config.toml
n_head = 5
n_kv_head = 1
norm = "layernorm"
norm_place = "pre"
attn_scale = 0.125
bias = "none"
parallel_block = false
init = "uniform"
init_std_o = 0.0
optimizer = "adamw"
beta1 = 0.9
warmup_steps = 441
decay_shape = "linear"
seq_len = 1024
MLP neurons of a small language model. Each row is named by its layer, matrix (gate and up: input weights) and neuron, and shows model dimensions 112-239. Each number is 128 + 24 x the weight over its row's rms, rounded and kept within 0 to 255. Numbers have three digits each. A neuron's up and down rows have the sign that makes its largest values positive.
Before each neuron's rows, "fires in" lists the words (lower case) most often at its 100 highest values on Wikipedia text that the model never trained on.

fires in: "of", "not", "average", "currently"
L3.gate387:120092109112140123141124142111126131133111137169150162124108190130170143159096109172112137163109121159092120133145102076138078119114128143114125116110115133116108144095113098140126141181098138152120126093100128103143114147111122126101101119081132131088175120146142130108175157127173088119162135149113114116071115152143122085110162138128149147147107118103102151111114146132100127135156
L3.up387:125100130117149160114124111116132164097134125150130165089101125115161148198134107099124129124135094140132166122123108106118114089157146151109086133198139170116161186157106132118129118138101120145142106130143078079127114112115130136160133077106141099110172115138150145116175136133151093156137107184143135107133086136131119076086150138132120166109108098091085114141096109173113121179176

fires in: "to", "would", "can", "may"
L7.gate221:151106139096120098121145149107139129122105151123137128136110121118153149095155153099119143091116126121084142140109111100097099099123164115145177096106116162134141105132108122125135132145138133124117135099083133180139144100136118130123095138117138116107160197116108177134167149171162126131112109152153150133134133138137065128126167174177148107138112144101117160116107105146099106139110
L7.up221:141155116137133058134157118115141116102115159093121143120116123141113157130136099099112146117105115128108116121089100119114129096089105130153128159130131167099189147108118096147113118130142110129161132104112157146137139117112114136121135128125118101105123160119133154101109111119149112123105092148113094139094187134130117127169119143137112096175140162119137135109128087132138152084095

fires in: "one", "an", "another", "two", "each"
L3.gate600:088122115176145144142118167136096143066126128150124127162146099078136113149142128054103130183136138148138167099125152177144140089199083214114095131133146107128100125139110148151144110112111173151180145161131115086153109114114110104164129100157075177124156149122101131134149110138163136131127140108131118139138125119112108126097121147131157137158131097140121107159134152107143140150106
L3.up600:089141095131154111157108123099129178106118161125165124164158129124093106139110147138108083153128141113129083144118108138091122104108104099112147147131122088145126119141158135175156141164151163133148124141117132114117117129111165102139153100135137131101129133099088160092119130129150151150127117056123127121142128136119128130127176110091116116128125101112107103135093097118109145156125

fires in: "at", "in", "to"
L7.gate17:135097111112097099154138118091163159120114107188149150096159105100170141142108115131075080104121133118125147117103161134158161121100117112148142129110136150106153082164140115108126167119123124123137131142143153160164171127154117096137138154115106125109105119065136116128106137135139140124111166109131091138092127098127136097113120158131111116143105114126154081142128149127152174137131
L7.up17:169084131141121104119155153152103120149140121075142120096132133154156108077144125072151118147136109115112151128131149133139141168145080127142070115118167142133115115115158149098098072075123142143118157102120076129140129146171136116129122131135156141110090141117147150103123172103180137140152129086162139144159120102137104097132109142084128103173113054131139158130126119126158146108106

fires in: "is", "was", "also", "up", "japanese"
L7.gate604:135127161123100132106133134138137143075141139124134165105164112112166121110099143133108164144131123100136129148141122180133141128076133111131138139149104119125117150160110138120165137132116108106156139118113125114081208113126142128102121127163130151140138116108148133078100123127148104095115112119061133103112133115140175132118141101127110119108096143144139109085105137145125144109144
L7.up604:130151144047129157131119138130080126125135126132152129106132166146160123155119095164137119099104138125154186100110134148119110122130134147123109140120159138081138094119116165162147161116140128139126121137166138138120148129103111143115134099133149152126090136151132092130090106149097125084136110133161125163119096142108152139092177151154119116124131151151143096106144151105118091148091

fires in: "his", "a", "he", "at", "after", "to"
L4.gate695:170147142146146099114152143150100149123131132139134114095147133139126145120141140123075126160147125090135141120102152152159148124109087156110135171115160134107113090168158100133101134134170114131124113141083127140174140144127125099109090144128077113128187141125094189123141104140109138121128137122140107162164172113123140114128116144127129118130133136139100171130122120076139131136141
L4.up695:152127127169148141095158150169082151134114103123157149149116144174128125101116101125140157180091134129171143148116103085116153108109103124118140161131118120120127088162190127070135152111146118141115111164128091161121151128119153137104148131138112091147174141137098123177151170134126111137141164170148078128107145116143089119108153105122113100108099126079125152165092166140102082145162

fires in: "his", "her", "their", "an"
L3.gate145:122121106176150136161069095129141136134116148123132142120143067143179095121131160142091150121124119136099107135123091132144139117129125147109116164103142080119125180168147122163166141129132136152147117128097131109144123112129107129148092077120126101168132121105127145173116082169148134123111096166116138116176097121116075123156123134120109102159123127086101137150119156116139091137131
L3.up145:102135070145156129138086115152142169093127146125144139144125120146173122141120167135116120106128129158124121072133147160154166107114151111121093181126168129157134161144144146160132141094149148182113136144139121139152124094150133100107109105132102147131123136098105127122117114081095150152117135131095103140154115143146126154123137131108139158139116130066134116142122118107157098133130

fires in: "in", "26"
L7.gate567:164112150141139103132175182132128111152117143075126123140066102139126100130138112171126137096190113161096125101085140139145127101090130138142142118115118118125148137114150169122170137123164088125131139155123135107130132112154134147127146137113095146161156142136118119093124163107118107123145159127131129106135134154163082137138118139105189090152163150188139114127134110115091132137154
L7.up567:158096099111075134103133118158130100134071081088143181123116122124150129124147129148092143104170094152144146145114146098120137126118108121132156093073093114149144153162106110164169115153174104112111096170095092161129092138138142154091096112118103200121102140123147139125105116140084175120138113100151135141136126124146084146127110102126097114149116176152118116132128155113103103157150

fires in: "born", "released", "based", "written", "built", "published"
L3.gate504:119152146163112140195110119114142123118136116108170101124087103173136153144097147147137142157139106107101103113139157128109159120140147158101189140115128112136156099127112076111110176150141091103143114123149084139128139138124152123123110139161144084147121153158157124164153083122088132100138150094100078203130110122117150168120118172130151101091132108062142102094106121106131127143088
L3.up504:126102130115074147086110087118147111106127141160097121137140142130151127138100136153148137106099144119114131159128143106076127120133109107138096157124152147115145131118161139127095138157158166125084094167092118132116141140126127136100127102108137135128173120109136124139145112146155175158155195161138104101159151091159136104146178164176144158139128144134094114068147127147135096104143

fires in: "and", "or"
L7.gate230:083153116138127141085167129150175144113138168104148112075134102094146127101126104107119142137068188142117153091153116156171118128122108114107111087127131122127128142117135100129116127140108113132118110121149170168114121135113127096139125129151135133137135126109182143133124107131149168149113117119113142119082107127112114145090168158143151117143132130124138134137107086092153165144104
L7.up230:140085168162099154116158137144093114173158131126103107146113110173109175094131162135116141161121140111112086084124144145131143147111174131077144133104129164118164110100137086083118078144102123114148135145128136125139126105149117107139105151096180135118132147171144161135139137092128160109159121120112114130139119125153117136141143105118142110155132127181164107130116109133125127117127

fires in: "also", "was", "is", "born", "died"
L3.gate125:199083128154118165107148111148128124152098134168189113151142125085125142137128130121116111177147112108081126137078149105141110122136140122160104098120113126137137121106151096157112107125141137184117125146091129124154122120131154125071085086154115134159158101071090143130089131155151109110082149101088088116100116132122140130115121148132153132115152133119148100147125114136109130136166
L3.up125:102129089174084157111148164142120138129091165150155119133102124093158101094150146130161159120155173108128130132143080121120143148161137166155081117180141139104087093129092104152156142108096134132118147126133109175160081131110122124100113137166133142097145102119148120127127129154176128149103107142125108154135180124123123135118127141118167155091118133111108118120127125122150130168113

fires in: "help", "with", "of", "sister", "for", "by"
L3.gate466:127158078123140141117122075140098129114084111150131129106153144115109187172137133139075121129127168157101156134148161144156146124145117068140128115120154087100126165106123135134154135096144123122127094169108099105087128125138135103117141189111094110141142140103113183144129073145146152105105150074137104131141151104114116122122124146088131084113150123102109125147138132119168115159185
L3.up466:111175082155136117121140181047116101084107089112132101131116069161131137142141149120108085153163195094123148132153158139138098108100116085126156153135119091154133136132099159148077129126134128071141098106164139135112072138150131122146162124142151155090121109123160176145168110139107123142162143132139120108103130119131083121122143141153133086110152120146160103113130142109136153155126

fires in: "the", "s", "all", "in", "his"
L7.gate406:096121085109126107119124160116112158154154128136126119108125172120166113152166116125134134119138155126143158123148153151131146134100092133135105131146097110145108150105094093149144116148111098137147116117182138154135089099145122139133116129107147121150164126136130138214124084157110112148179135095121141143091113163102111113160145159180143149146120092132165108125106137120094128139169
L7.up406:080146131164134136101130128121076104120162110154135141152125191163073146091150181129114121129116096166093096118139112149131130141120141150117136129116129104121105132130105133115088104162141133133151141162112096091112148079146150142136179110100118123111146117140125104150148122141114138141173144142140102098161140119120129161155071133170137159138115115107164114143163170099132116086160

fires in: "more", "as", "in", "to", "rather"
L4.gate573:169144117104117109158111157094150123146128105116123119174102148120134143167112114126131161123136124148142169118151148151096152136076096085136150121115094078108132166093093103131143119131155160129135112114141118137132136125078119160131125101138128050171129127098141139126108162156162158116110102106116155112132146126108146082141138123066085115113129126122148160137121153137107157154145
L4.up573:125080134102168099158124181099090109138155121104142145146095100109117110111120127145119120118141118130127130135142143150135093129139068154108118113086146122158146139133116184132152099126164153118123087145145132158176141169150103130093144105115169119138142106114157111077157135102141154138159140124126139138108102122112097093170130121148146131131133097134120161132152099145123053097143

fires in: "in", "had", "not", "a"
L4.gate342:101105144115116135152114149153117135155140086130109136105087111133153145136120097140143092141132131135105184103128127135117132130085124187111151136121127105108103152139148118129147144125109102108151126108126156114106160161127143125092080160146125131173156174159112139104128110099120124172140108097115126205120110166116164093074124124118175105122114136134155099113100171122155154153146
L4.up342:076122118152109106108119137123116111087147086141113126084096083161152153135164139136090111059130165134112121105140114126094094098139113143136072176124145122118155141114132118124158082124111114110126153131131158136086160129146125130123081144098109099146128121157154140132127112136121123132103098133163103144150135152127177154124123161177127147120115162114132132135123133134134148091121

fires in: "have", "t", "not", "had", "to", "has"
L7.gate344:137157113144109142177118132160139165154113168166149136116124118141130145085122119147084122148061080099116126104119097114144128103172137133102104135137162124127134121126137136127143141088092164159124121082114153136182054122129149173121113158099112165127133130104132161117109120124121087168132142111168122146149144142157138120154150138143110130126133166142151083107079162124156147131125
L7.up344:108148112142101138123126129140148132131131107171104143090155106140162182141146107166101097116076099089105111093138127098111153099127115152115098096128111150193082121141122120140137115151107114126104170148101136113130129139088126098128142134139143131095134126144119172142106132117191173141094144144121145151149124140139091129118164110149142085141107130138168129173140100114113137163126

fires in: "is", "led", "through", "up", "was", "organized"
L3.gate169:141142117113100147125146108061101101131131099097125118103103105076181135143182147140123111134156136086088136120108165101151105130098106109086130123067111119140120123094135059137146136125139136135115133157123115125180113098126128148149130125135142123123172108130130150103149111154102123130179129162126152108129112148096158122116136142120122115120141125124112141118130105118103165127141
L3.up169:152102151099131179117146140130119125164100112122137130123166111149139151134138095116164115157170152141144092118114173134175128137166114132109192155106135139113186161112151116104147159164134103119133092102162112136135086115164118131119129110189149153130125184135124112131155084120172102118161149101121100104119140125106123126143127128102114130101115093091089131166140138118123111146116

fires in: "is", "was", "s", "been", "also"
L7.gate378:137122166097117146162158152095119129175132136122085143107091109124130170117129164131129106138117091096126134130119132134155122096123094097132123090131143158144169146146105079122191112163113133091151081104131108164085129147183104131112121099118150123113169153116134140099138161129121148149142132128112120120095153181118121097108087151093127120135087104080154103132137146093107120148167
L7.up378:118118142098124134108133163067124129122171161129143134123128151148106120129072082093110149148106117067134122044151154143153177143147147084106135113146114093158127120138135142132132132136106164126112120132154091165108144110144146087123105137111148109105130110111118109183114131153097114096121129124132111143124133142146170147093149168129145141086122138093141121138113122131194148092072

fires in: "all", "or", "of", "two", "its", "one"
L3.gate713:124106151204091107157169158123126109104158157159138117123140130143135113097139112092115143173091130150118142134158121180137117104146114126113113117151135117084130130111103140105155123109118084133104097120120109121146138104153130124142145166095131164070124092111133121187118135141165139098085136171146139128114131117183115117156125159124202167081091151143155115088144119160143088153174
L3.up713:121103135158113148161172161116141162172142136162061114132065155142087108124150111116159139112134072132143170136142128145110110121121157110107093140138131095149106125102132107101119094152087156132147081153141085102120137117131152143098120125133171079129160172123136155111151104107153160131097089079175099115098165166097108168113162106131100141146074092158151118120159126122129157139147

fires in: "of", "has", "is", "are", "was", "have"
L7.gate340:080080151103148156153093103150105165122163126142151147125099147140137132152141101145150086132097154111090142107084123094113142141113125118147189131110112107157131138114127064138210169146127108116160099151134129179102098124124127155154118137119140116130155111143145139166142114167159141147147134126150096115149098134137139115140105118125144148099134157137153139158114132093129096117082
L7.up340:148138118131144133113134108131087091106142080131159118148152139121145161101149104098114143125160096087155146159096111105137111154095154157129142148117120128115171107099165129104133107159107131151137137109172097096138113096078148130113150153097141115142130135117118125158102150144130122142144170118097147135121122121110129123146108102119134072126136117106083202115111087137107122155127

fires in: "in", "to", "of", "now"
L3.gate538:106086113077136132147096139102128142114091124141123129160147111133147118143141127139138146137103117114106112096171155130107102113137126133113130123129128119112172150135119102139159128128138112148152137174073122117138147117115119138107149131132132165117119173129133117158177139129142156112081134153090092130144135151109133139088154100174180117158163097113118150118166144128193094109168
L3.up538:151164114096138104130135144111138103120100113103099145128172163139128119118136117104095135134115166099124154134125152131145144130100142138070136166148086104121108121164156129127176119145118127139199123142145098092112144090118160140115143083137131118110113137100150121086117156104113069130105102136130129097130149122154110096092129124128106140144146187155137141131149130158121150135167

fires in: "to", "of", "and", "until", "upon", "from"
L3.gate389:148092153128109093143130109115139149116130094124096153177126136156112125130109141130120077098116117108126096132145112116116093153125110160131155145113103131129100088107133103114153115144109122159120110084110084144148085126139092085123086128115086134153142146110136111114096091150099118106118155097132113081125127123102145146156132152152164087171132126133094100129129160111174122151172
L3.up389:180149117113144137138141143111093126136138128142088127163087118122078141135093097120102154136104109144115151161149111106154125142100126123095123148148115151107164133126170102129139191102154167113118084144145136145146139111156174099159122152091124102106133117092102136149150143120119135119131133125143142143096158151142111109154142126126125110118111134142133106067133133091082162120129

fires in: "that", "to", "which", "changes"
L3.gate380:121089140169096118159145147104093126108151136140091115157143126168115082107170070112155115142122122136105148123118127137131145103114129142122107115094118104164123133130134139137149111161124146142139093132114149148117110117165151139123127147111083126106124115147103110156150148137070144109113129127074120105095115095117087094151137179149153134128104110108131119106131114089123117100114
L3.up380:136139110122077119101160116094131110137075113089116104133136166136113097128158111105150157143082135097102128127144134107099125157181123134125163082106145124146130129059119109153131129170132127131121109111120109127141147131109195108088154133152130103090114126103120103144094135095166157131129165104156128096114118117127168126164152159119123137123095159094127103143062127123141139120120

fires in: "to", "not", "would"
L3.gate678:156114079095153121120159115114122129110095155130155102090144150142119119123166104152098142129139086141126141156105136074131175082122148120144124138148143148116136079124146145124153138120140108125132126110119112125119106122125154126119127126074135105112157156089114179162128156125178127132120141134133110171130145102143092127102173189155120146181137134139099161122140114114067148142099
L3.up678:150099112133127110105135142166102135112075171148090102112133086154107144132139125117122163089113132113149167159155120153165091146152098079136117158127137153133125095098122113145125112087114150145118072135111161143138138131084130111116081104125107123132146135103114136150178117100124150183151129135149094088145102102151104116099124111143137135177081132154161120123123106112103148144106

fires in: "to", "by", "for", "of"
L3.gate468:135097141168168177173154097097140117092142098151138169127151155143157132135117082105110130133122133135095133130105132150124156082117100103136151135120084120113120164165152109141135160112103100128128099188087142136111146130151091100147122121149128143151114160126153148130121187142119135136110109117103121106107153108080124153130128129108124092117135126131134116178157106130161162111144
L3.up468:144131114125113148156111111097125154115114087106173132104166161140133166129125105109114113174160093102092087126107143111113130146092104136150126146166090147125174097112114122117108121126142132167128123107101120124143100109166116139182120100085157130126094146146134144099047159150095090106138159099129128163131114111130139145122127101111126149150124123128142153104137155141126130169094

fires in: "in", "a", "with", "major"
L4.gate667:163164118157175098142138106097144127151117123144143156140066120126122107107112104129134138109133131147104159105100108150110073109097057086106155102119109148152130156106160116122134143132157100109178134120138119113134127113172119161152112121136111088091132161098166137154152120133158116088117100135112115144122165163134117114149106103139120130148157114149111127160125180105131188164168
L4.up667:120145156111111138154119135100149104112151072146124134108134129130146132099130113183114135127123172152131165111137137106119152138109123167124125121158108127130131154092149101136133137125124112163150077123141086107134095078120103127127115101143118156116130166135165165094123108174080162121115132102147095128147079153111080119094157135106117168101161100114148081158130098115128107122162

fires in: "of", "in", "all"
L4.gate830:109128112108119098136100139151111132124131124104168149161129110118117167134101125139099104145113146127110138122090121140112156115131137132123155138109141103119072144163117129118137134150170169097113091093138117120109086128106189119139104169111135118119110074067121142150152121112134156164120152105105123129083133140093127077149153137184122149081121171122145119133118109129106120124120
L4.up830:149145128110127090127118176104108148096123164135139135134162150139154099133136099157135180111156062115153147115121108093145098145143113134085156153162108107119119145137116109141150117086090129111132127132105099139144094167081128163120126125176089165116116145135115150132122150157110145169128131135125121137106132093113168138178166095092129135144166118150150107147132091139115145118176

fires in: "to", "from", "a", "for", "was", "they"
L3.gate602:102148116116138138122127147084092153114113116149139093102105126129153115129139112158094129192077116124114128143128116122129122128088095105139121102167123142125113129186177103105078159136144119123144174137131195133157156123109141127129118155107120151154144146094097118115153131179107138173147168106148083175087163119111127153129148128128147138115102119129102127113110144116131084166114
L3.up602:103098131159108092162127135131084128109153119108127151083087138080089138134133101112075105137133121132139100178124131129080104108118097133121106131127105106143141085147145130074133122118088124116094147125120134101105112107114137112151126155135113143129156098153103095140132143123112130148154132146165159139147106119144138104156101108133145131094138123126088092139140132146090109149107

fires in: "of", "founded", "formed", "established", "owned"
L3.gate279:126122111136198157129147108075141123188075141111142123149131133136134123173169105164103113137109145124094155124107145114118091094168143106135112120157131130140112114123084120128130142150160153131122156081087109122117123096159153142155106169107145104134151117117126157179160129132124156088145142129105124159138107121104143120113098151143106139101115129139142112110142109141104109153163
L3.up279:085139130117132124073135107126154119139145115150145104145137111134096123158153118112138150136102122111091134122113086137075097073181154149119117119140122097104142174170115143154148153128114114151152153135124126147121154096096174118169137152132180111158149134130140112181128120158153143106129149172124115139152124147132149117131087094170118123135117136130126142122110129145147130152155

fires in: "that", "had", "who", "which", "its", "to"
L4.gate363:124125115151076143104121111164131118109168097148159117115137104159109123153156101144119128144112143077129160142134087110102096087103113138130135119130126131125103148144115079124121147109142066150137137152120113131142121115137122103130107114135174121128172157130159161129146117163137145127142142177084146165117099110126138102133107119138170141105130170114119117144123108066141154117112
L4.up363:154200119164127090132142120135132137106131137088160126129131142127131123111133150138110112128130123149154142114147178137148170150116077164129141168120160110148148142090138132150121139123087177158105127140112139138126098095161154091109121141123121122105102129097121121130119146097168138151162149109169098143130087134138164157129167178137097171117110146120118115148086141112097137082110

fires in: "all", "over", "cover", "self", "half"
L4.gate168:126139069127124123154135141091136158146136141159079110128148101151088127122129117152113133134185143123131111110117133166135166188092119149116167119086137091098163131159113120138145151150125134115141114165078122160143102144133149132105081139114144085117126086142132098201105128142132139158124152137109107143084153166112138157125124163153116104096097167128119098111116128126156118132104
L4.up168:110103132116096086132103089063101140104176142168170161171123142149116116148105120144112152118138101114145135085142121116058103107091109130148142152132103136117135142156133127134109150130139115114096112136093073121102092098120143128132117195169158134097144148151134125143102119112125168138116115131148173079129089120142148114120133133137124131148115152174144152138083125138152085090107

fires in: "also", "would", "that"
L4.gate783:092154115099121157116120119112115116104125136122125126083116084105171102106115139081088130127108096144125153123119104108148175136084119162150131154081137117167112158107141150136131104191144110150154105141131143168098105105121107142124121158122117141141126095153116109173174138109136118148087120127130077088101185153133096129069152141157130131129102124124080125128144142153116116145114
L4.up783:168119119128149095116139122166114081125129125164139148155137114125122140122109102073108157131127129144139155140138127116096085081129126117123129146106183176132086084137103167160123116056123166135153117112172126155164147133110141115079115107136097096127123124105102091075116164134117099137152099159135122115126122091155100136151121116042167149108124143158159153121127123091124138161122

fires in: "of"
L4.gate463:100132124168162121096155108096091129139086144160118113131122128138153170140170115105147131195112144134120142143128126145128121127153141125122148099160145126117069122129111098125138116153140162134125135116099111124178111087119072112129115134123132119135165078123114131133079106139113148169150162090135143118162075170124119112163117117133110120162176077099088112110123172099112092142124
L4.up463:097165077124094127083114155126086092160107129108152082111128127151137142139158150131137135119134118113141139095139129105099118127158151113150141130143115126118089125108149150184155114130137147125086125104127133092127122109110100125165156118185094089157134107112103107163098136101142113138133081085112129115126139133146155126152137156135166139119157124131136172108142155205159090138131

fires in: "with", "to"
L4.gate393:156111164130116128132176128113067140113138110137107168129143100124117137133126130121148135120111166134156145131133101093135065123074065135062149094088098110088120130131159128132130178160113180121131123079155147157148096129114124115162157151144095075109140147154121106128140140135124105136135175131125132063104153138100126129153161144128171069106106107152080092130091113146159134103114
L4.up393:159137118105150126128145162158133149156154139130138178079148150165143144087151071125117127135147107151140106107158118121108119128119121158103151168142130112092166094146090174112146089133120127148075107133114150163119091131143125118115083180118148146151109160098110122132150076151116070128131134151144095140142121092167120133149146095100150117117152094126125102123129126134139121091144

fires in: "as", "and", "was", "particularly", "is", "being"
L3.gate422:158100109140116137156124120151105081173124161089193107122126121137136152117152106066117127087151144130116131124092112100096111089178119115102134147121082126133166173134185123109160095185131141134125105141089112111132119141176113158111123125121160111149129098114102120158115098157135136147124125153139130128105099167098147095075132142124106132138099117119141081145115107107127080162123
L3.up422:162094082118141191113105126152099102155104117175132127152105132119160158142135140115124139104118127146137134127144152151125136088109122142174155109136119131104133119136093131143110133109142137143117107130106140122118142131137174129154175127176126172160112146146134144090147139109168124094136181131090137120139134168119136096093153169126142152093120132106145129143089145184117160145148

fires in: "his", "s", "my", "their", "her"
L4.gate186:109163114120152096142079113171116111113098134135142123107118102166160085119141102130092102155111128146139099118153152154121149149138129132122116145093138117159100122098120118125132150142161163128135152134155177115121127088168179128137104130120149105085127159114158152098138115100119094142136122070155144165113095159099124090189151143173088131105118126132119123104163199146113152140115
L4.up186:111164131176044157115156101129136122170133097188156167102149132119144080060146118120104108134109086147130090126125122123107140132105132104143118117095149120156130118142171124120122172141178155126124104117114114119124153074149125095153124125137127141118185126123131168143143126115147090155147105073146107128134101174100111072167127126107127148087111119154104138135122135118143108097152

fires in: "and", "or"
L4.gate273:068102142097113100119162162170197117169092141174154079098102125158130103124136130137097108150157138167081131118155107114143135122122101100128110152141162112169125128134107145150148162106163050123085106127116168148133129092140083096117123110160119146115137129135095145091094164112097138102141096125171105111133159123148136128143151145150135163128117147173126090094119130104108157155130
L4.up273:139128140110148156111109137142128113153139146111126086141147114096076116088087129118128139142172113128122132150116095151114131099149130093098145137107120159130147093090155145114097096142094139153154116142091151129179096138128125112125121080099179161113103093121119138119175123130125118156116120101160169099122152090155143138111116124135137097135100130151135162139153155097090110129140

fires in: "to", "you", "that", "he", "who", "they"
L3.gate200:167057076134115073119167119151103102070079150100134113137169123134121113137157085133149130164129144165138141166078138143101107115134179141127111127073144155086151162127144127111156177109109145118126136133105145134141126141161144095083150158158101121100121150128101122126165131146136153116144170151116113170078133096122122131124134160151155130165109124116114124128102083140092096059100
L3.up200:149167139163117090161133147115071171143146168150130114127095111102145133107154161133092104081138091142116104096089115134082105145175157124139158172123126157113140123103135133098128123118134117110169103149093127117168123130136144171117152135126143156103117120106107170131126094130130144148097117117134145148125183105131099129147127140190127064130133126124146115134125131114158165136099

fires in: "of", "in", "through", "from", "to", "via"
L7.gate692:147125167132101104152133112127129148170130080164126177137122147150139127091069100119132165152135123163139099190165119123130138143154131100138188135153127098139112110131119086105132104170139161122148089103079144140121135170175083078110093120163110137127153128093147093110129138130155120130159118103164096113151125110155141101126115142103130132106121127131150157107121139107096141195135
L7.up692:146094132156127124103130125122138146129151139127189116112085079092132149096124155146149148175141126132089125153138119150133150142104123141137121139092085098182108132146109166093114111139111133106059094130127158124165103135137122155129116146116139130164148107158155130114132161147135135148129120124083122077103126141121095133118167136143153070137115149106123126112086109131122107096126

fires in: "with", "by", "its", "his", "of", "up"
L3.gate478:172129135116180110136153122087165146122134125117114150120095121137133127138126106141155147100137090132128117087058140173127182115152104155095113103125118107085104145143093085134138135135144114133145154115086127123106080132101133116131135135137113112136092138112095131123134120131129137151155141156100168180098117135146133134155094147095121129135184173079123151144106141138160112130129
L3.up478:177168132124116114119148092105143105134136086112132111109140125128172104140103128121116084098109129140106114086074157154137158129149153144115135115132124118109142133118152148082134142186151115093106133129133089116148100109147127138094125106103090119139177125105139097111102148162070120179118096152144149135124108135148115109154118164106139089132164102126140106157112153100120123098099

fires in: "of", "in", "little"
L3.gate167:110157114109146152119155131134117086151099137131111112098102135100156127163153113076117074114094123168122143130118124132120148117171124138110135119121139177158132138132128106155117167141111118131117106106125159108132125119155131117155136092114120120107149095108133167152136180114155123129118121125147111190115134125106122094192128125180105122136104155171132138133146168088116101126132
L3.up167:100119132137084157122106098169111110155096095131174127143124140157121166108129119141128153121069111140144100125107122089135102105132149117088133115155100107132124127149110148109154109134135138166128163115153160139141092151114115120180125119129155130118159146122158108147129142110121126157119117130161120103117099166146101130121096148144104151116133124065106180161120164131130114123128

fires in: "of", "a", "to"
L4.gate315:139129129167116090118116099132117147160152135095115160123113077105130119175168103130133111174117121096139138128112146147115134153096153141117144156145129142150115137100147104136095130112116160139122091093150149123141088122133127152156102111096131098166161112122129116142137139121133103148127122137144118144079150126142179114174143151131156136093088139168095107114126122095126137136157
L4.up315:134124152124107106144120149112127131163089111070140141054098108162136130141126123128154140150149142081140111097128081102104117134155116137132133139158158155139090123103157125153123104122133125129128111148128124147166118148118167127110095143143141085145153119135107180096113110097118118132161105128117126172115079145169140121121162112108144177098096140073137171136124107104155078150118

fires in: "on", "many", "various", "with", "by", "several"
L3.gate288:127146115152171140137102132123126148134099124108153163119106122116147128131118104160126140152111102088119097143152151175136161114087104099102128110157122116135118152130126060097144137145156139103147094075100169145095125137158151129135118104202143125091148162113104132131128152133161166148106097102144128147135133098123126109123134140130125076108118146126154136134100130110152128139117
L3.up288:126134168143128101127123099088117122154135082160133150188132145118113158112106167138151094085128111148127132140111106178111121105102164133139139169125102097097116098112098182112130137145121135190128104137094141126148128112124134118148147153157144124147153120163114109199107113156115111116134147140120169144103087128126149183134115141141144131111146148105137111125123139106058107152138

fires in: "with", "in", "was", "be", "by", "on"
L4.gate119:133142173130161122150120139092119099130124100146135138143140147180129151116115129143163133138146149125094149143166145140108145123132142102110165130133144089126165169107079079162163152119134136142145064163064148141088168162138161164105129143157123082125089160115092139121101094111135147148148074117104123141156149145112163121125131139111130140127132095113123110131096134098139156115106
L4.up119:097151109119172189152105159118092095123163073133135138090159129133131119125119103149168117142103123120118143154143156132095096118162120151129136113153153135085141133129150120112099117168115157120138142115150095129109134182117150100107098099112144183104105121125115148146109100143088107140130094114080112162103174165117134144078140116109126109151170089088097148130136125116145129119107

fires in: "his", "her", "my", "your"
L3.gate95:126144122122158123100103173135085134126114132144139167155123112133111115146107078136110115144103096154060119153145106139071148150114126090092126123123167145160127158112131104130141144138137159123167108077113149131165173082135175105099130118130147143109127105120110113110112105172148105182136091124128163115123136161102104122158131136115129125162114054124102156102133176111104082116189
L3.up95:123158123157128112154131104091167157144124115143167124116107096168164192140120135145103123177122120157131112120105153114152134135167089132181131138095149085159122103156179120134123189117149148130131118160136103100104160144127114118114095125171131163139133132087130149137102059087134140129129092117133131108076139109152115112177128139128163089165132188095109053122130125136102135096108